{
  "d_mlp": 1536,
  "activation": "gelu",
  "bias": "none",
  "tie_embeddings": false,
  "parallel_block": false,
  "init_std_qkv": 0.0193,
  "init_std_down": 0.00454,
  "weight_decay": 0.11,
  "lr_head": 0.00819,
  "decay_fraction": 0.869,
  "steps": 5394,
  "dataset": "wikipedia_en"
}
MLP neurons of a small language model. Each row is named by its layer, matrix (up: input weights) and neuron, and shows model dimensions 0-127. Each number is 500 + 40 x the weight over its row's rms, rounded and kept within 0 to 999. Numbers have three digits each.
A block is one neuron, or neurons of one layer that tend to fire together. After each block is what it responds to, as a language model described it from the Wikipedia text at the highest values.

L4.up421:553490487500538511530431561514474444521510493528528493536525511458484439549500483473393457459531504531560413547516500542459447544548463528515531467449606446485428512531443458578453522479537498514482545565515495542466516490484513552494470547504462490486511538467609517556565552555435533480462557475494517438520518592543518588469485552459515500497517503483455453537458468521473533539561
L4.up768:572528488510587537568519538500486467558517517526491471547517519523456462549441535456370455466462505559542465497470499507506424533491500603522540517471508391472506507543450432530515547481495476460484589521470504521485502478514481582560524580484469555429462551539618495456544515544524494561511528433474474482515536548557498542478522487451528467534478463442464467499530487503527463508569
L4.up1100:518556478521488471573456521517483522568623543507483410490489498550520509538523486506458464463501561540581437585537554569475586558487526582535478489423529505432448452512436484490498491468504490480533534514505474508545515467516521529467474501403449508565505532455540494465502543496462511508524513431563521492436523453512510496458423494414459499506491526515492531487483489492502461479513
L4.up1354:572513445448542515572441508466492528549498484506533404473442504465473453501501449462438452475517477498564411501487506562499433572469506563473480532539503450507407503540509504512454493490571570571535542508546483519460554495477525524455502481490546545467483510459629473519508481523494488514421615457477542439556567594463490566431492536459504466429521483463508489492460535578462468460568
Description: First word-piece of a verb right after "to", a modal (must, can, would, should) or "didn't", e.g. to' de'feat, must' r'edesign, can' be'.

L4.up699:515496525432450457531591512526491526487558492463511518464542531518512454512491557561452531485508576505528481508477516505494576548493505488459461443506577527521479503492499504465588490419558518524467467462551459464470542480572477507485530516465511480493526468535534510555497380464494510466530481472499585521478443467518485404476542479481511512501480604531462513470557509512527521525474
L4.up821:545528531462441499491511492561513498496512571512443523452500517480419413495529458520447484458534507503549477517467520550527558512524553518584450445541460470531545449553505478502449511461494527455559454458511500526488557474512510555545444472488447499560492460545476445573471515473497515519520468457527507554504536466544516449471455557549503528544536464538458486457533462542572477500469
L4.up850:450475475498499584542491553489499477504494511418495514470486522468481427514454425504467520519478503482503552490533509490446510555435533439504531521604520414479490522496511509443518533460559535547476483575492498483451499517459543535523507467498497527483482540436523478526491514533488435495548556477470495490486524499512470549539455463477543472513549416506431458433512531465539523569529
L4.up1501:518464522542469494512466578615461458466497520492540458514483515518559446527552511468476470520460510481502525525492413494496489529487490510471514514502593470488458535482498459504467546544524464451557577526529507492444525544458504554467492477482461528483548474529462482504448480519457454523545467493524541510459515437417485449525448513525454585546562433482508416532476479460515511490395
Description: Word-internal subword pieces that complete a partly spelled word, most often -en as in chosen, given, even, women.

L4.up286:583479505473500453454523522492470483481553439475527544486437471477497482519526508549558499483464540492516519545535473472499547488568509522549499434537579465543504557484532525493528591480501463440477499495504548479480558508531464500480424500466601494493452558504521540484423434474505500466539498450486492522491473516485482485464537516595460512467447488502489466489570456518491526486509
L4.up357:515517462530511509436569514513560484468504506410530516443488567553477547465470483537523499533467497469502452553501463457503537520506492461520528438503474522537466540373500437571534528533516450531455429435500520576575532570524509554457515520528534449432509432503483478488462445450574509494500469452472452495487468451488525492519492504518503451471540547559627552494465457523462482453459
L4.up618:530575491515436494490484540523410497500438458512527430541518588492442489532451472508505508493557541556526510509482557547505446501531502511506434514493562463507482498518531562531491507511511521475457480505511437430536560471434459441476483504499601481501509518515512509496554476518531430492444609476478462506437530487528501558505535483443437450496513528545520468462455484505536517476409
L4.up1020:571514481553504462536564446461492492486553515529530459480549515489436437463444491443472483468451464495517548508491452526474477498505561484599494516539464393525525544473473476516461531455479462482472451436513467471468502484505518490490491435528513495567440451506530510536489516483530447498497486499503564527504531495554570501480450522523545533567523450462443486558535494518521517509473
Description: Opening sub-word pieces of longer words still being spelled out, mostly ex- (execution, existence, exhibition), also T- (Title, Town), et/in/f inside words (settler, mineral, feet).

L3.up811:497592465439505472531448468504480475490498495502528521445503502532477444451503499474479474486501441425469533483455447508489481490444504548465520528580549452474563544461607549497464508412477581490537488463522513518418518558502483456484570530519485469486444485538528496454527459518489428525518519450577478478545509545563439500485438494528520463486467493428482413520524505586465496484532
L3.up1484:468508473485487518481497540541515451518501534393484503503471486539482437507498505543542390501508485553439473554540528510571469486450509492536478561564469524443483487482498500543573472484450582433468472549558479510496519479460508440518551487517469479385487534445579479448529483626442471578514485537525502467431529504484469524448448548524533496445494490516489483474540462538501525500537
Description: The second subword piece of a common word split after its opening letters, e.g. Wh+at, Wh+ile, Th+is, H+is, H+igh, Chr+ist.

L3.up124:495520498523494512541504498573480535431505507515517453480428557409468481490403496507519503572477525482444541445454485600462515486506445485544448460480563509476531561502502463545469532542469525464493476482555460496523535532469469539430510468476517472521530531521517510548490507444483486473472501479523442535466581557496508504449503498481472465449499494557549475487494508461550449586488
L3.up1293:491524498507554512468559465514447534499527552563498450548472500479478578523504451448442443468510567484524514480435537556585566495521479536557531514520503526448481587481492546466511550578454516452469484461484474444530546491495464487500474569556505414503529455522494556458537481419474540448460511521516451545441473545460517546501511482501444482475451493460473542448525484484532569491471
Description: Opening fragments of longer words split into pieces, mostly ex/x as in experience, executive, Expo, also re in Premiership, Prefecture.

L5.up295:497449504450481454539554528539440426438526527559518537514405462462502499486528568520432498510508489517520513548502488545496446527468551548525532589549462514432466494530446511552468557480522590478502501442539469455564484476503465480472600562445460518476565487541561496471575545489528469550497535432493493510438581503543513559517477447384489437486519530471431454449485526468416514527552
L5.up466:527472475529467506496470529486467417471597443459505489482559533443515504484419495466533524480583521498522460482481540484515546509469503502495496540590553450521544471457509509466534506539498494467443487449540459519447487533458580446514467456527470553500438560501528485486474515422482444555499464473486566556494498508523504442441445507491488528482529497479498479446522471509419552455512
L5.up741:491447542571489452491522513542451433490577576498558478493540524430507517448509507550468508579441530503499512437509473483465563493496534507472526458552582492520535502422534488506449526464459536530492406475542517526519496502585493508556473442419488548610519423574496498515541499493464580555470503427561486458477519481453439524464527486559537491429542504523511469494457463489532497471449
L5.up758:477478497539506536454473543562445467470540524401486478542547503504504481460440491507473422517466518513542485520559542500569520500459551500428511479497486510441534511486497503482501586466510460556576471464496530512437453510493497544542514520499497501484549545474476502450428507451550562473501473508502431567567441531505444416509503549487443546491510440524469567486542549511496523510443
L5.up1072:479553472471526510488537535545470521515501503525463455511479462475532458460537516465457423491494509535559498546474541500524472501551488448456558528555555495467473493525531488576467504461486492540475517475577521481501438538517587493456472508562455511479476499475525454464500550485504533456437542525553438535529427493514425489508539481465500421471522411499488419458539576429512579520440
L5.up1201:489460398525478499556511470494414514521514476519462532483535525468570512451515487555494488545486454416507425467480454486484481459527539443459516493561514527507512497477524508465447504468492440519528509407569473473442445449504519441500489488427538462509424493485527543534521473446508542528394435522490485532444508527468579557535544460508500503542558487485560467535470547534534521466445
L5.up1301:596479526538422519573553498502478469459561569486516491463437542494550459488508466497465476479526456500479479504512508464535496598454561538480520447549455498398511509480528439474477572490467512520523456439556452474422501509502575456523526425478488507482501484513513562493494483468493473529438466555551509520483439514481439529543465467485441487509570532492481453574525544484437513486450
L5.up1388:529535402472430500476560553478496515517538501551493529493480506486549546537505489506493479556543467513540474509443490418472423489526579464494510513510519522478441511470562435550488473504439547542503544490460481565439442502520489505538480480479555564492440487575432501458555539461508543568464492510441492417516573500551486562467438531467459516488539541474541440460502524525482463528514
Description: Second or third word-piece inside a word split into fragments, often after an initial h/ph, e.g. peri-od, ph-ot-ograph, h-ist-ory, h-ig-her.

L5.up220:473546507502506524535495451530521530542479480568567556500518497465500491517492495482536446471504548557478478509474485519462440456485532487522510534506500482465510553534516436557389457459502522513494545458526502539484568532476443455522470514472473554486495501465536425477513505538465548377492543474490508444506480522501494461466475467526465476424431545482519502453455444472498443591538
L5.up231:562483486468465484511512540469486469471493387451485487510427521553514475501478407521484466467458538586505446509491474496465450575541516461620476410517506460497505553450519493533463509547411486441552535522513449499541524420490509510482479532476492487436449474484493536462542552479462452573534520418511465461532568496481547489520507513511515524448453536511499425481467435559472536511454
L5.up518:507494482537497575438546548533486569474507486466533416478526580481536487478487580508492502479566582490500461479521470411475479457539559446566518529480509558542523504490539509502485564471419474458483499463511539437528458557437449483512479451526513491461475486545584463472565448442487499544551566506553398515465533513496423462507509438504472536525472439465463517436473470447581509516405
L5.up705:583515564590458448434455556527519522520512514509453485509612514512559558400441485507527506537490544563504578516572501490439471561498554531488531475527425548450520500476526532508536536425505457471541507401556529479526453516472492580380465459453500591480476485456544468501499533461516475472499510450480516576506510541480527527528531491439516495458453505482456492551577521469479474464572
L5.up936:567524541526421448507447509526424516505530532549439541471496537478565499477468453550532509486466544442529512507495499486508498501507498461565441576508499489525541489533535530515563498564439541536474493392504456469560479508498457521519454514512532551470540519518519547463547482430532491526471566499498515529474469529482420473526559521544507478545491499526459577419535459527454505516596
L5.up1023:503522464572555450494477469516536540523448555498496475501538512507542493513561458508464459474500459429496508498468428462518491497538506509492494569591497487473450531547546501486503499438500398506434462423478582499467472510497512550559403519529496478503477483505488544476547516582420502578562585537539536530447454551566541460481490464463503516534533457520518472455483464470537491444480
L5.up1206:455498547464530430496544496616493511577516450558535453570471485515534524466432482475504494533498548521490536504517546461473454479538562506498505606556516434555517476430569438496467462458533511512503549425516535547565513513554500483529495425523487459419482501439488503494518482477467525456487572449561521482498548515499500484471463528452578529580440492437517463498517529515448377485497
L5.up1298:452544498573501492524524422467479571548582457589538543495511546587487440475474421552517516486467565478517493546498510526503460489456412480516466433555500507536458485478558492445606513488474543481468487476538446524588498479554519573511448588458501496529512421547499499515525419459513496567522533512528538459490488543474519461439490500549491524467492523565430514515526470441515461480542
Description: Word-piece fragments inside split, mostly verb words in narrative prose, strongest on "in" in cont-in-ued; also ex- (expressed, extraction), ad-m-itted, f-in-ished.

L3.up163:459476501494501557459533477507506521536566496511569518529577520415528491453452508493524452502533506453545492521513480474455453585564491515507541504521599491507491540490516498461515490455480445405411390494536467496500530487508550462483538563494478490562429451458509565496484532499486545452553552492470477498559576519429498537530486529479484565447476541545508489466524561508438562477460
L3.up281:454454429444428427507537551507544466523517508516562555475502483457510517562503532510494467499518490501444495575489514535576514492481490453535549527496525469502532464516465527506481541431465547468499427503541537520531479509541513517498527453492470482528490516490438482560424462495504533508529459483478519454536520443419541527478472555498504488561488540462458485419538507557547548464429
Description: Copulas, auxiliaries and "not" right after a subject or modal, mid-clause, such as could not, can be, "(1834–1919) was", also the "an" of "is an".

L5.up136:437521521477410468538564528573523456469505511422464519540505497505501557557500463526493557507438452476555491516448535545538476485450556463534472575483473475483533494481525553509548511510438497515521552452481478463428489471529573560471474460477468511527537520511480463506534567520512521502474507482461501473411431520432507574528475552496467506421448500531521440530522504530477554507508
L5.up171:528535523466524490473552500463516517514524470524559463508473502522554440549549531495510488475516545490449397524449434485480518467523500571518498517482481421460474496441507479552513452565522552454483521498471448542418485534584508517536444483466511484490527476532526568479543486540428548474531523513531481491483526550556550500526441476405502556478508504476555493519503529460548489451524
L5.up363:498515520551486514482466544445589479486481484547502507556523534440566477505501500519481511482537436519549524478464504473528544529494502487473498467501449502617466584499445456526517535514465493477467481482500496481443491467480523513426463505530460513595492502474560528515519524449526549436554454517478497472496426474436477529484432491518462514538491435439533431586562469497434468507447
L5.up433:395510528547466502508527498490497547540469495509522518490426495509504478438523509555474462543476528471514506545438583523498449516548561501563534569509540452498474513591492470472578524449545482502568503553512511564496429459481542587452491556529517439494472504528465495461510508475504524482580501561473446423391419501473482487489539575441484471532430441452483450475480522517513517452551
L5.up869:510525474504498456516517569491484462473493451519509485518543493465524499555437536508473522460590477475467533571503457427474464486417563497530483686486544476516460475468471526469513484523502492537467533521455489440518513490469488516540517557474546468499475473525524481530542502496421447477552472433515451458513532596515507440466494487481535477581439523493520540506531452504454432467496
L5.up979:479441523462458494551536605495493478536594532521477484490432525448453507483548531475519556504409515486573462425556509499554459529494557569508536463474481544520449508530452477505508463455501512521512470495518455430531522495526556526563477509426526458510494476536457459453532539468588502516512476447519515485528535565427437525496519531426467546471439463477467496492585524548508513507583
L5.up1289:506487495518480426608482469497541504567497499524529477531495474528472485541558550475403520559551526486518468565500497489462500468481545514510530551493404507552516502460492436505450495451517499526564507571518441420523491472505575482497473461464535531458492494524520542446498524528520561508498541523485489553541472471563559547441540455485491468553532535359479567420502476475501456424568
L5.up1337:498439515501487496606524553553508506497575439502468466537485568483469456562487512527544457496512455455501485543481482416516460558449509503592487433422492582492494532540440484410530489437499472494484488430502510493455566532517518473510542536490492484528451489484551483489567501449546508507560447508437558464469491551533519587494490510493466491515498558452506484484472494449532504445500
Description: Fires on the small token just before a main verb: "not"/"be"/"to" after modals or "to", and "in" opening verbs like increase, inform, intend.